config = dict(
    num_attention_heads=4,
    num_key_value_heads=4,
    norm_place='pre',
    tie_word_embeddings=False,
    init_std_up=0.0611,
    init_std_down=0.0611,
    beta1=0.95,
)
MLP neurons of a small language model. Each row is named by its layer, matrix (gate and up: input weights; down: output weights) and neuron, and shows model dimensions 128-223. Each number is 50 + 12 x the weight over its row's rms, rounded and kept within 0 to 99. A neuron's up and down rows have the sign that makes its largest values positive.
Before each neuron's rows, "fires after" lists the tokens most often just before its 100 highest values on Wikipedia text that the model never trained on.

fires after: ".", ",", "\n\n"
L6.gate331:38 74 61 74 63 50 45 47 44 57 35 46 55 70 50 62 45 64 61 69 54 54 82 53 41 37 53 39 39 39 56 62 33 48 60 39 53 46 50 45 58 45 37 39 33 64 51 53 64 46 40 49 42 30 55 29 45 51 33 40 45 39 32 47 50 40 40 40 37 65 37 32 52 45 42 41 65 42 64 45 49 56 66 74 52 40 60 33 73 33 33 51 45 43 56 60
L6.up331:50 39 66 47 30 44 26 48 65 44 43 43 24 74 53 61 36 55 51 30 93 54 54 47 42 64 45 34 66 72 56 54 55 44 46 29 49 47 53 57 33 66 41 65 63 51 61 62 48 51 60 67 42 35 51 55 28 45 43 45 44 56 33 60 62 52 37 59 52 70 43 47 48 39 47 42 38 45 84 53 44 55 36 50 69 53 58 73 36 55 55 47 59 35 66 62
L6.down331:44 41 42 57 40 44 38 48 37 31 42 48 28 48 44 52 51 43 60 37 30 32 29 62 47 59 51 59 58 38 60 56 39 58 61 47 19 70 63 41 50 49 53 51 48 55 49 43 48 48 48 48 40 49 39 28 73 48 56 41 38 45 30 33 51 52 48 52 61 57 30 56 38 47 64 54 73 31 35 41 53 38 59 55 45 59 69 33 63 23 35 36 65 33 60 59

fires after: "|", " |", "-", " a", " in"
L2.gate149:46 72 58 53 73 37 59 52 44 46 53 33 61 54 62 62 47 53 61 41 86 48 43 49 55 59 63 48 63 56 62 44 67 68 25 53 44 49 70 45 62 38 56 38 32 48 52 35 49 50 53 56 37 45 55 56 58 41 58 57 71 50 32 37 55 50 33 39 66 48 69 22 44 35 34 31 39 48 45 55 41 71 80 54 52 28 31 49 40 44 48 51 56 50 65 73
L2.up149:28 55 64 55 49 44 34 55 25 38 48 45 48 57 62 47 41 41 68 64 77 49 34 35 63 75 55 56 46 48 61 36 39 46 34 52 56 26 60 35 42 37 53 46 57 59 31 63 58 69 49 73 59 46 44 42 61 51 44 45 50 65 67 47 55 40 41 68 53 59 69 45 47 42 49 50 51 76 34 52 44 35 45 44 50 28 40 67 42 53 76 51 72 51 34 62
L2.down149:69 46 44 41 49 65 52 53 47 33 52 28 57 39 32 33 67 48 43 59 49 51 57 38 59 53 39 41 68 35 52 48 38 50 35 54 34 48 36 31 53 59 42 40 44 68 43 58 58 41 48 64 38 71 38 49 44 44 67 37 42 66 43 34 29 61 45 45 54 42 23 52 35 59 42 48 39 56 45 66 45 36 40 66 28 50 43 52 69 72 73 57 55 35 51 51

fires after: ".", "19", "66"
L3.gate521:43 44 22 38 38 45 65 52 57 44 62 39 36 55 77 66 52 29 66 49 55 66 22 50 60 46 60 71 61 42 63 32 58 54 69 52 71 39 58 43 68 34 52 72 36 33 55 65 51 60 72 58 66 69 58 48 85 42 61 47 48 67 41 43 29 52 39 52 58 64 41 36 29 41 42 47 67 45 45 52 36 43 51 57 60 34 30 64 53 58 44 49 41 45 46 55
L3.up521:44 45 49 61 51 65 40 45 61 43 50 21 60 50 56 49 44 54 53 46 50 59 51 41 57 49 63 57 61 42 49 59 47 46 49 62 44 57 62 26 30 59 63 36 45 46 58 38 34 57 31 32 37 46 69 64 34 47 58 48 57 60 61 35 47 48 50 55 63 61 56 51 46 63 26 46 45 49 68 66 58 65 54 65 40 35 44 32 40 34 24 47 46 58 66 63
L3.down521:72 55 38 44 52 47 36 62 48 53 26 27 58 46 43 53 61 66 46 60 51 54 49 26 50 44 40 51 62 30 35 64 48 59 40 23 35 51 60 40 62 43 40 38 53 52 39 67 46 50 40 52 37 62 39 38 28 36 40 49 44 68 25 52 20 78 45 55 47 60 32 57 36 46 49 66 48 44 59 54 24 30 18 35 24 58 39 53 54 60 43 58 38 53 54 38

fires after: "\n\n", " \""
L3.gate357:24 51 67 63 41 53 27 39 58 36 54 68 54 46 42 46 56 77 65 55 47 71 62 51 56 66 56 25 45 57 49 48 62 41 48 31 54 55 12 35 51 37 69 72 37 73 57 65 63 61 49 44 62 52 66 42 43 61 54 55 64 33 53 43 57 45 54 30 50 42 38 39 56 46 63 27 51 50 65 62 38 49 68 80 74 58 42 40 61 52 35 57 70 53 56 61
L3.up357:52 72 30 32 39 47 56 52 32 41 66 55 37 53 38 31 51 66 33 59 49 45 54 47 77 68 45 40 67 44 61 61 54 64 54 39 74 64 68 63 57 53 36 25 52 44 37 56 62 42 35 45 52 46 65 58 56 56 54 47 59 66 43 48 43 60 65 47 61 41 40 57 48 56 20 65 39 63 53 34 21 39 53 68 58 62 56 51 48 27 74 62 55 40 24 38
L3.down357:59 62 59 42 60 49 76 63 75 47 49 62 32 56 39 60 44 44 42 72 45 55 27 64 78 42 45 52 60 66 66 50 54 56 52 37 57 56 60 52 39 53 52 55 33 44 34 67 56 37 08 51 52 34 55 43 61 34 27 51 44 89 61 55 42 48 67 65 64 48 52 41 37 44 40 54 22 59 58 17 68 54 48 49 48 27 58 39 60 44 55 60 48 43 39 44

fires after: ".", "\""
L2.gate312:48 58 41 50 61 46 53 42 62 55 49 33 51 56 51 33 36 31 50 33 47 59 28 41 66 46 45 29 45 65 51 59 52 60 60 42 60 62 63 63 58 37 32 72 61 61 60 44 64 55 54 57 59 50 42 46 26 43 40 45 64 48 58 38 34 47 61 60 51 51 33 56 53 64 49 19 30 36 41 46 47 58 43 82 58 48 64 56 59 38 57 68 37 32 58 25
L2.up312:38 54 28 57 84 31 62 64 55 38 61 35 40 43 31 44 53 58 18 47 39 62 61 61 59 47 58 28 28 52 51 41 71 51 31 55 64 43 49 44 43 61 60 52 54 45 67 57 36 44 57 47 56 48 53 34 57 50 64 54 64 74 77 37 54 46 70 43 42 61 38 56 36 56 43 66 60 56 56 51 58 69 23 51 60 47 45 49 47 44 31 49 56 55 49 52
L2.down312:32 40 38 59 55 36 42 64 30 51 52 60 57 48 41 51 59 58 44 59 36 71 73 62 60 34 47 57 47 32 61 49 49 51 35 66 65 41 50 46 35 37 41 64 38 47 50 57 42 44 40 44 32 42 28 53 71 37 43 47 55 59 46 50 47 51 44 56 45 73 51 49 52 52 43 38 66 47 51 39 45 55 42 30 52 57 69 66 56 51 31 74 38 33 45 61

fires after: "\n\n"
L3.gate83:49 36 50 73 50 41 44 44 40 52 53 37 43 52 45 60 49 60 45 25 43 33 46 32 52 70 57 52 61 47 47 41 44 56 46 23 72 58 34 45 45 58 68 53 43 39 50 55 43 51 40 50 50 57 50 46 62 58 57 53 56 53 37 44 46 47 47 34 49 66 62 42 46 54 46 47 52 54 30 58 48 27 53 57 59 57 71 68 23 43 42 49 26 26 42 47
L3.up83:41 57 28 65 50 32 56 49 31 41 54 67 44 63 48 41 52 70 31 48 60 51 41 56 43 49 73 57 28 65 56 59 63 52 62 55 74 38 34 30 56 68 50 44 62 47 46 64 55 46 39 38 59 51 56 42 57 54 72 61 56 49 33 52 60 39 57 24 39 47 44 39 45 60 55 59 69 45 50 52 47 50 38 57 43 55 44 61 65 53 58 46 35 39 69 58
L3.down83:60 41 37 28 45 38 55 59 50 67 53 44 71 64 48 60 56 40 50 55 63 49 48 58 52 38 60 41 36 51 90 49 62 39 50 38 60 61 32 46 43 62 53 49 30 52 57 56 56 39 41 38 48 51 59 36 56 35 34 37 36 43 54 44 29 72 24 53 42 33 71 41 73 29 67 42 36 42 63 40 45 33 70 58 53 49 52 49 33 61 50 67 43 32 23 38

fires after: "\n\n", " known", "=", " similar", " such"
L6.gate628:57 57 54 64 55 59 50 46 49 60 37 59 73 34 56 47 42 45 35 52 54 38 50 57 58 50 64 60 52 41 59 42 52 72 66 39 42 49 57 34 53 70 27 50 49 66 35 45 80 46 54 43 53 32 33 43 43 54 51 56 54 47 55 49 36 59 37 52 48 67 31 47 38 55 51 36 51 44 66 52 43 46 65 68 72 64 52 56 51 44 59 39 29 81 45 54
L6.up628:47 34 73 37 59 57 54 24 43 50 48 62 62 57 55 64 45 41 71 49 41 40 78 40 54 48 42 65 37 54 44 53 63 24 74 44 34 49 56 34 53 63 44 46 38 62 42 47 66 64 41 30 70 32 45 64 53 42 41 44 67 71 48 57 46 63 40 34 35 44 43 32 32 56 55 54 37 43 48 65 48 58 53 54 43 72 16 55 49 47 50 62 59 55 45 69
L6.down628:59 37 75 63 79 51 59 58 45 53 52 51 69 46 24 54 41 45 58 58 51 48 52 51 48 43 53 68 62 39 31 40 64 37 39 57 39 61 51 53 35 61 26 40 56 42 41 54 62 41 60 38 54 49 38 37 68 52 47 52 57 55 42 71 60 85 65 68 56 57 51 50 47 70 52 70 36 46 58 39 62 33 45 46 34 38 30 45 52 42 08 40 64 61 52 44

fires after: "|", "-", ".", " amb", "\\"
L2.gate401:40 64 68 44 42 54 51 40 64 39 45 60 56 41 45 61 57 49 35 40 42 61 66 53 52 49 38 24 40 60 41 74 55 37 61 66 60 50 58 30 57 59 35 34 43 64 58 52 53 53 48 50 49 40 64 53 33 71 37 56 80 24 37 45 34 56 48 42 56 54 47 59 41 55 45 25 40 49 49 40 44 43 53 61 66 50 51 66 63 61 48 57 48 55 52 51
L2.up401:60 54 52 28 50 64 52 31 57 50 43 57 38 60 29 39 52 41 55 64 50 61 38 48 37 29 45 48 65 49 61 60 62 54 51 46 43 51 49 44 45 55 52 44 54 43 52 43 40 67 33 39 30 60 82 47 45 36 53 57 71 32 07 68 37 60 44 54 35 76 46 87 47 32 38 48 42 22 69 64 23 61 42 64 51 44 47 67 59 43 51 47 61 43 42 50
L2.down401:39 33 55 50 54 55 57 64 43 34 72 50 51 44 44 58 62 42 51 42 54 56 53 70 66 48 63 43 39 49 44 44 51 40 49 65 51 51 58 48 34 37 59 42 43 53 72 52 39 51 44 60 66 74 70 41 29 56 16 45 64 37 42 51 31 66 49 55 48 42 53 34 48 50 64 42 42 42 53 62 36 67 55 55 51 39 25 71 55 22 55 52 52 51 45 43

fires after: "-", " %"
L7.gate2:44 38 67 48 51 41 58 54 55 57 48 34 50 64 53 39 57 49 53 54 51 59 54 19 55 49 49 58 53 50 45 69 49 47 64 54 72 74 63 64 47 28 57 21 41 44 47 46 60 60 34 36 45 49 33 44 42 49 48 60 71 55 44 57 33 47 41 56 72 56 62 58 32 65 49 11 24 58 42 50 45 54 49 59 55 45 48 45 52 54 43 35 56 55 43 51
L7.up2:50 60 62 40 45 34 48 38 45 56 38 64 39 66 34 61 41 45 54 75 73 56 45 57 64 63 52 44 56 19 77 35 49 48 62 60 59 45 67 58 60 38 22 46 45 55 40 45 54 64 54 58 53 75 65 41 59 46 55 35 46 33 47 63 48 56 57 48 52 50 23 65 52 42 51 64 43 54 52 50 60 34 35 35 71 53 41 57 48 70 49 36 39 58 40 67
L7.down2:63 35 72 62 46 50 58 45 32 55 04 49 47 70 46 54 44 71 62 52 39 38 57 56 70 71 39 38 18 46 39 50 59 60 32 82 51 49 62 38 46 52 28 43 37 34 46 49 62 59 59 69 39 65 46 34 56 65 34 39 56 42 39 46 32 35 60 42 63 44 36 56 69 49 50 55 52 61 68 57 59 38 32 56 53 33 38 55 42 48 40 26 47 51 77 41

fires after: "\n", " 0", " Conservative", " control", "000"
L3.gate563:66 51 73 44 37 75 55 47 52 58 23 56 53 63 75 75 51 55 70 54 42 55 39 48 52 48 49 50 47 49 54 49 54 66 54 46 52 58 38 47 33 55 39 44 47 59 51 54 69 57 41 48 59 42 26 64 28 58 43 56 61 44 64 75 63 40 39 50 57 59 51 60 55 45 55 41 53 48 69 46 31 36 55 49 32 53 61 50 39 49 69 53 59 38 54 52
L3.up563:63 48 64 42 60 62 59 37 51 42 42 61 59 63 48 38 47 55 71 43 65 51 73 54 54 52 34 70 62 64 75 38 57 62 40 48 23 43 35 63 52 57 38 48 44 59 43 33 54 43 41 53 52 33 37 46 36 64 60 62 55 66 66 63 52 33 38 47 51 33 46 45 61 24 54 50 40 55 32 56 22 58 45 44 51 84 49 40 46 44 29 33 34 52 55 44
L3.down563:60 50 45 51 66 49 53 50 41 43 33 62 52 70 45 45 37 72 67 52 57 49 73 55 51 52 36 61 69 60 43 41 39 38 50 64 63 58 61 57 54 38 41 37 30 42 42 39 63 36 56 56 44 32 39 52 37 56 60 62 24 54 72 64 49 45 49 34 63 47 60 31 53 48 49 66 48 39 28 43 30 40 45 38 60 47 52 44 49 48 06 20 57 43 59 39

fires after: "=", " 0", "  ", "."
L8.gate292:44 57 70 58 64 48 60 62 54 40 57 48 73 71 42 50 40 62 35 33 57 50 36 61 44 63 62 46 61 42 42 53 50 45 44 40 52 50 50 48 55 54 66 59 46 30 40 34 57 62 37 51 33 44 66 42 35 36 50 59 78 53 54 59 54 65 41 49 58 51 42 71 24 65 50 42 49 49 62 34 34 59 48 46 59 48 64 48 61 56 51 52 48 51 61 81
L8.up292:62 39 25 45 42 46 68 53 39 44 73 43 54 52 42 43 68 35 33 50 41 38 40 66 41 36 38 61 58 42 58 74 48 67 54 56 54 35 34 56 53 45 55 35 54 45 51 66 54 49 19 35 53 44 41 72 66 64 31 40 50 62 51 66 59 60 34 53 53 78 31 69 49 44 54 32 55 47 54 23 61 39 47 65 66 58 49 42 42 68 40 39 54 48 49 60
L8.down292:31 33 47 35 33 62 70 49 56 53 49 52 37 55 42 53 56 57 27 46 60 61 55 63 39 33 53 48 57 37 50 54 15 53 45 61 53 34 67 26 36 47 55 47 69 50 50 45 59 48 49 75 37 63 51 63 49 57 49 35 58 52 38 60 61 48 31 52 50 44 55 42 56 45 35 34 47 41 58 35 58 59 61 52 39 36 59 30 51 49 04 55 41 42 46 64

fires after: " New", " San", ".", " Charles", " and"
L2.gate280:51 50 63 47 52 61 51 63 49 36 50 39 46 46 67 27 65 63 52 52 40 62 47 31 54 50 37 33 59 49 52 74 41 43 49 67 57 41 31 22 39 38 29 67 46 59 54 63 43 43 44 42 49 56 59 31 41 47 45 47 31 63 61 46 48 50 37 77 54 48 47 47 56 55 25 27 72 54 47 46 48 56 56 50 62 50 40 67 43 40 41 50 56 53 64 57
L2.up280:43 48 46 58 44 42 50 62 34 62 58 54 55 37 61 53 50 55 63 60 54 55 51 38 68 49 56 58 50 46 55 76 57 30 42 49 31 65 46 44 66 59 57 52 46 52 49 53 67 42 55 43 62 52 57 51 70 50 41 50 41 69 68 27 30 60 63 78 37 53 62 46 49 50 25 63 47 64 50 65 61 39 60 49 61 58 38 50 41 47 54 65 45 52 54 74
L2.down280:52 54 33 49 45 49 49 56 51 50 66 35 58 63 46 57 43 45 38 52 48 42 32 36 52 51 64 65 54 42 53 49 51 26 50 55 53 50 46 44 58 28 44 49 50 43 48 51 49 48 48 59 59 61 50 57 51 46 37 48 29 43 59 48 33 59 60 53 62 57 41 59 49 49 51 53 60 75 53 63 52 43 33 39 57 55 40 40 75 76 42 47 35 64 46 64

fires after: ",", "."
L2.gate369:45 45 38 54 45 13 52 71 54 44 66 44 50 45 47 52 54 57 46 41 46 65 46 44 53 41 53 39 58 55 38 54 54 72 82 45 61 51 58 38 41 56 67 48 64 66 46 52 65 47 53 61 49 37 85 42 39 39 45 54 53 56 65 51 49 67 51 41 40 60 44 67 41 63 61 37 46 40 56 36 40 52 31 73 71 49 41 63 85 68 62 54 54 44 54 42
L2.up369:53 44 48 42 35 50 57 69 49 40 46 54 63 53 44 62 59 30 51 44 50 67 49 56 45 38 22 41 42 59 25 81 53 54 59 48 53 57 51 31 58 50 75 43 51 41 66 53 56 42 48 45 74 54 71 40 35 67 58 15 52 38 59 44 54 66 35 43 60 69 56 56 40 57 41 42 59 62 37 51 50 40 46 46 55 33 55 44 56 54 46 54 60 42 72 58
L2.down369:37 29 46 51 54 29 51 72 43 47 73 50 49 63 56 52 59 35 42 37 58 53 55 50 28 59 57 67 51 44 55 54 39 43 52 92 52 57 46 35 48 54 57 58 59 65 49 54 46 41 46 49 44 40 66 52 52 54 50 41 70 61 22 35 49 48 59 47 49 58 36 59 38 76 48 62 55 43 40 67 58 65 44 57 60 40 61 39 40 71 76 71 44 35 36 41

fires after: " was", " is", ",", " be", " are", " were"
L7.gate475:34 37 58 61 51 37 54 44 50 53 53 74 28 60 69 62 59 52 59 51 57 39 41 62 43 47 54 44 62 50 46 36 48 47 50 43 48 58 41 58 59 41 53 64 60 46 51 53 61 58 40 49 57 46 49 69 49 35 61 39 28 32 71 50 48 64 44 59 64 59 62 79 55 62 62 51 39 55 50 59 66 26 58 42 45 33 64 37 53 58 68 45 70 44 61 46
L7.up475:49 49 45 50 63 47 46 50 51 58 47 54 50 59 68 67 50 22 48 71 75 60 41 48 50 24 44 48 37 68 60 52 40 22 68 31 63 49 68 41 57 73 69 56 39 59 54 42 56 43 46 40 45 59 52 37 25 63 56 30 45 61 65 29 49 58 58 38 58 68 56 61 23 47 39 57 47 47 39 50 44 44 41 72 52 46 47 58 77 45 42 45 36 68 51 54
L7.down475:57 24 36 54 52 48 63 58 45 52 53 59 44 40 62 30 87 57 15 39 68 37 46 30 37 67 56 61 41 66 53 50 70 71 52 72 43 58 61 58 62 60 43 43 36 59 51 44 33 53 56 48 49 61 69 74 51 62 44 44 55 68 43 41 49 55 48 33 53 30 53 66 48 47 47 67 34 43 49 62 62 48 46 43 42 63 45 33 35 50 42 51 41 80 42 42

fires after: "-", "|"
L8.gate404:43 53 58 52 66 45 65 36 63 50 70 37 37 65 41 64 64 44 50 39 51 58 39 34 56 68 32 74 27 58 58 48 41 31 50 47 45 55 52 48 49 49 47 52 41 52 59 58 36 58 46 53 61 31 45 69 35 38 55 48 72 49 49 69 40 36 63 48 59 80 55 53 45 20 56 43 49 53 42 61 50 62 42 50 43 37 37 53 57 55 33 66 60 34 35 40
L8.up404:52 67 65 44 47 55 67 46 48 65 47 49 40 57 48 52 74 54 48 66 49 52 45 43 50 41 55 35 70 41 86 51 56 36 69 55 76 24 39 55 40 43 41 77 49 52 60 39 53 43 35 44 57 69 50 39 51 61 58 62 55 40 62 59 28 33 56 46 50 39 60 42 61 58 47 54 45 30 47 62 40 53 55 51 53 32 28 69 49 31 33 40 70 64 59 32
L8.down404:53 29 41 61 65 56 64 69 54 71 48 60 58 48 37 44 61 58 58 54 72 64 64 41 54 61 43 42 45 56 66 67 62 56 66 54 56 66 40 53 51 42 36 42 51 42 37 36 39 29 42 55 38 64 56 53 37 61 20 38 49 62 47 49 57 40 37 64 48 61 49 50 51 37 41 78 32 34 49 66 53 53 52 67 36 10 44 33 40 30 31 33 52 49 52 45

fires after: "-", " re", "\n\n", "."
L8.gate631:51 36 60 53 47 50 64 25 50 54 49 61 57 63 59 31 39 48 50 41 44 30 64 62 40 52 56 51 29 53 62 35 48 61 44 39 51 57 60 26 43 53 46 35 54 49 47 53 51 40 44 60 48 52 43 47 50 49 45 59 66 46 42 39 49 58 55 46 39 51 52 31 32 07 60 52 66 49 56 53 61 65 28 63 61 48 59 53 37 31 70 53 42 55 51 57
L8.up631:51 55 51 57 51 52 49 55 68 36 42 67 59 49 45 53 64 53 26 33 49 40 45 52 55 66 33 52 23 53 61 56 45 36 46 54 53 70 30 61 34 45 60 54 59 56 33 64 69 30 56 49 41 53 55 13 51 53 61 44 26 48 47 22 45 30 51 10 43 58 37 50 50 49 57 58 50 48 34 50 45 58 71 65 74 51 57 59 64 40 51 50 51 21 52 56
L8.down631:61 51 39 51 41 39 46 48 47 45 46 60 52 57 59 67 36 42 71 59 39 48 57 59 81 61 31 60 50 53 37 53 75 74 32 49 48 61 55 46 53 36 49 52 53 40 51 73 52 34 47 53 19 39 55 59 44 46 36 45 46 63 46 35 36 20 53 60 35 51 62 46 29 37 42 63 45 52 69 44 51 50 45 39 64 55 44 32 53 57 63 46 45 39 34 53

fires after: "  ", "\n", "|", " |", " Cup"
L6.gate596:39 44 62 53 38 53 59 53 65 45 55 38 62 37 60 39 35 53 43 50 55 33 51 40 41 75 52 48 50 39 38 49 70 46 42 47 52 37 35 62 39 44 36 42 68 48 37 41 69 63 66 42 63 62 36 77 66 69 25 47 54 29 65 54 56 47 56 60 48 43 70 37 52 43 35 30 61 75 52 36 60 63 48 51 41 50 59 50 41 64 55 51 45 20 60 41
L6.up596:53 36 49 35 31 21 60 55 65 45 58 44 55 50 55 56 49 60 62 66 41 36 29 45 57 53 41 54 65 28 47 41 49 41 35 48 46 43 38 36 43 62 62 43 59 47 55 54 22 38 58 36 36 22 46 66 38 52 39 30 38 47 47 39 44 66 56 47 44 32 56 56 53 33 27 42 46 42 51 30 49 47 35 54 46 30 47 51 56 50 57 62 51 42 78 45
L6.down596:62 23 50 41 49 37 48 57 77 51 52 54 52 53 62 22 51 50 36 38 64 50 44 57 44 76 13 66 47 53 42 27 42 38 35 54 53 50 54 46 60 58 20 77 35 43 47 59 40 55 75 36 40 36 57 50 29 64 30 48 59 43 53 46 45 62 47 24 63 23 39 56 63 37 52 44 55 51 39 44 38 34 37 35 57 42 54 37 46 67 68 37 57 56 81 53

fires after: "\n\n", "\n"
L6.gate664:70 65 50 52 31 73 50 57 60 65 56 62 49 46 47 43 36 63 60 60 36 46 56 43 54 66 69 65 63 27 62 35 25 30 63 44 56 30 61 51 51 41 57 37 51 60 49 62 51 76 75 47 57 27 12 54 55 51 73 34 68 59 53 32 30 45 46 46 47 38 37 40 47 65 49 33 25 42 61 44 46 41 58 53 50 43 59 46 40 67 34 43 50 59 34 45
L6.up664:61 56 48 36 34 40 52 45 61 56 35 68 69 28 51 47 39 45 50 48 55 49 69 55 45 47 50 44 55 31 65 37 40 38 58 56 60 35 53 41 49 65 46 37 54 60 24 58 62 41 19 46 62 55 32 40 62 75 61 70 43 56 39 60 58 40 44 82 36 54 53 43 54 34 36 63 61 66 39 44 49 44 22 48 58 67 20 49 35 62 32 61 53 41 37 71
L6.down664:57 60 33 64 51 49 33 56 47 54 63 51 68 38 38 45 36 49 63 45 44 43 54 44 49 53 39 48 37 37 71 41 63 64 45 38 69 61 59 40 40 61 55 30 48 41 46 26 60 58 62 35 44 53 47 52 42 48 60 54 52 58 38 43 51 41 40 55 67 45 48 31 49 43 54 73 64 40 42 50 47 60 50 60 31 45 39 60 32 52 31 55 41 53 52 42

fires after: "\n", " Candidate", " Year", "\n\n", " the"
L7.gate645:75 40 74 53 56 56 50 48 45 47 41 37 49 66 68 67 31 47 39 71 24 52 38 50 65 43 34 65 59 50 57 54 39 25 46 35 56 61 24 54 47 65 59 47 39 57 39 64 36 44 38 42 25 34 46 26 41 79 63 36 65 53 62 66 61 38 55 63 70 59 53 37 36 54 46 34 41 50 50 47 57 52 54 43 63 53 44 38 46 51 47 46 65 46 31 69
L7.up645:43 42 61 66 51 53 60 45 44 40 54 52 64 55 35 45 33 44 49 64 75 54 59 57 48 53 49 53 59 65 67 41 33 46 65 41 58 40 38 66 57 51 29 56 62 25 42 39 50 54 34 40 73 61 71 44 40 46 59 51 52 52 53 49 42 44 26 59 42 48 38 69 41 38 50 45 43 38 61 37 56 69 54 36 47 57 53 47 55 63 42 36 43 37 64 37
L7.down645:61 60 61 61 41 58 38 31 50 64 56 47 58 47 44 39 38 56 53 73 58 45 43 43 70 47 36 55 55 62 65 57 50 51 57 45 49 44 51 37 59 33 46 47 41 43 43 61 25 67 41 52 74 52 41 39 54 44 49 48 48 67 53 55 32 56 54 43 25 49 63 38 54 50 48 36 30 45 84 34 33 54 44 35 61 39 61 45 47 65 35 30 43 57 51 20

fires after: ".", "=", " ="
L6.gate93:62 57 53 39 54 68 57 71 70 71 61 48 68 37 54 41 54 41 40 58 75 51 45 69 61 22 58 61 52 55 58 74 52 43 28 50 56 28 44 55 57 51 30 63 56 49 44 37 57 65 43 29 39 53 47 24 52 35 72 55 43 47 21 44 56 55 42 40 68 41 36 43 50 39 40 65 60 46 59 48 46 62 50 70 47 27 65 50 69 36 52 68 59 50 51 60
L6.up93:63 48 69 43 57 62 63 45 70 21 41 40 51 61 47 36 45 72 53 52 38 47 57 43 52 66 42 34 57 57 68 53 67 50 58 68 52 44 50 46 39 45 47 62 47 50 37 55 56 60 57 31 59 44 55 63 42 43 33 63 33 62 40 41 46 86 64 53 39 56 60 46 47 36 35 48 50 41 70 50 45 74 52 54 51 33 50 39 39 39 50 47 62 60 44 41
L6.down93:51 66 41 68 34 51 48 55 43 44 49 60 56 36 37 40 57 60 43 40 58 53 57 49 63 41 66 36 44 42 56 53 60 52 52 62 50 51 69 57 34 41 50 74 61 62 37 51 42 55 39 38 32 63 42 44 34 68 65 52 53 53 37 59 53 54 58 46 54 33 44 51 34 62 62 51 41 48 45 35 36 41 55 35 34 67 71 50 56 37 13 44 40 38 63 44

fires after: " |", "S", "|", " 0", "–"
L3.gate80:43 61 71 44 47 36 53 46 52 32 59 54 63 54 50 67 57 54 44 60 51 62 51 44 60 47 76 41 57 62 55 40 56 52 57 35 52 61 26 68 42 47 61 71 56 52 51 39 41 46 38 32 48 50 55 54 48 48 55 49 59 46 55 44 49 54 51 53 47 62 75 57 32 58 63 61 41 51 19 56 49 43 46 43 67 40 77 54 20 74 57 62 47 46 71 43
L3.up80:37 58 53 42 53 44 50 52 35 49 47 17 62 49 34 44 38 55 36 45 42 44 46 46 65 63 66 46 37 41 54 54 53 38 57 30 35 49 41 47 33 64 44 39 58 59 71 49 27 47 51 48 41 45 79 70 46 56 55 41 67 51 50 54 33 34 58 31 50 42 64 28 54 67 61 73 34 51 57 57 42 38 43 27 53 44 68 66 26 51 70 44 64 58 55 34
L3.down80:62 50 23 56 38 52 70 51 45 50 52 48 48 45 44 59 63 36 58 49 50 47 39 50 49 64 57 77 47 50 58 52 44 43 61 34 41 26 64 66 45 56 55 47 41 72 45 48 51 34 78 51 37 38 60 57 58 53 60 41 36 32 56 28 42 49 45 42 51 28 35 58 60 48 29 54 38 38 30 51 46 29 58 43 31 54 79 30 58 48 55 50 47 59 47 28

fires after: ",", " ("
L2.gate356:37 51 60 59 41 67 21 50 61 38 60 64 57 62 57 40 44 48 46 46 46 49 68 71 64 52 43 33 43 37 53 77 56 67 56 41 25 50 44 34 48 62 65 41 76 44 69 57 51 42 52 46 55 50 71 23 53 33 68 29 58 24 65 46 45 51 52 41 68 43 28 63 47 60 59 52 51 27 62 55 59 62 34 61 58 38 49 54 65 30 71 60 31 52 53 41
L2.up356:52 46 66 47 41 53 59 33 71 43 32 55 57 83 36 54 48 47 51 45 58 49 40 55 59 68 32 26 67 51 52 71 65 48 54 58 49 37 32 34 32 54 37 46 57 44 50 60 49 49 67 52 57 68 24 38 42 64 55 50 56 49 43 68 77 36 47 37 60 71 48 23 53 42 46 41 57 60 49 48 70 49 32 45 65 65 49 51 47 34 37 68 49 44 76 41
L2.down356:66 36 55 50 58 39 54 33 30 53 53 31 56 20 31 46 28 44 61 52 51 68 40 53 64 38 51 33 36 49 62 54 35 66 49 50 42 41 38 68 55 42 53 56 57 56 26 62 52 71 70 42 44 56 60 21 42 62 34 47 35 23 38 40 38 40 32 54 38 42 41 18 46 48 35 61 70 71 42 19 59 52 49 56 27 59 43 52 45 39 48 38 38 45 31 51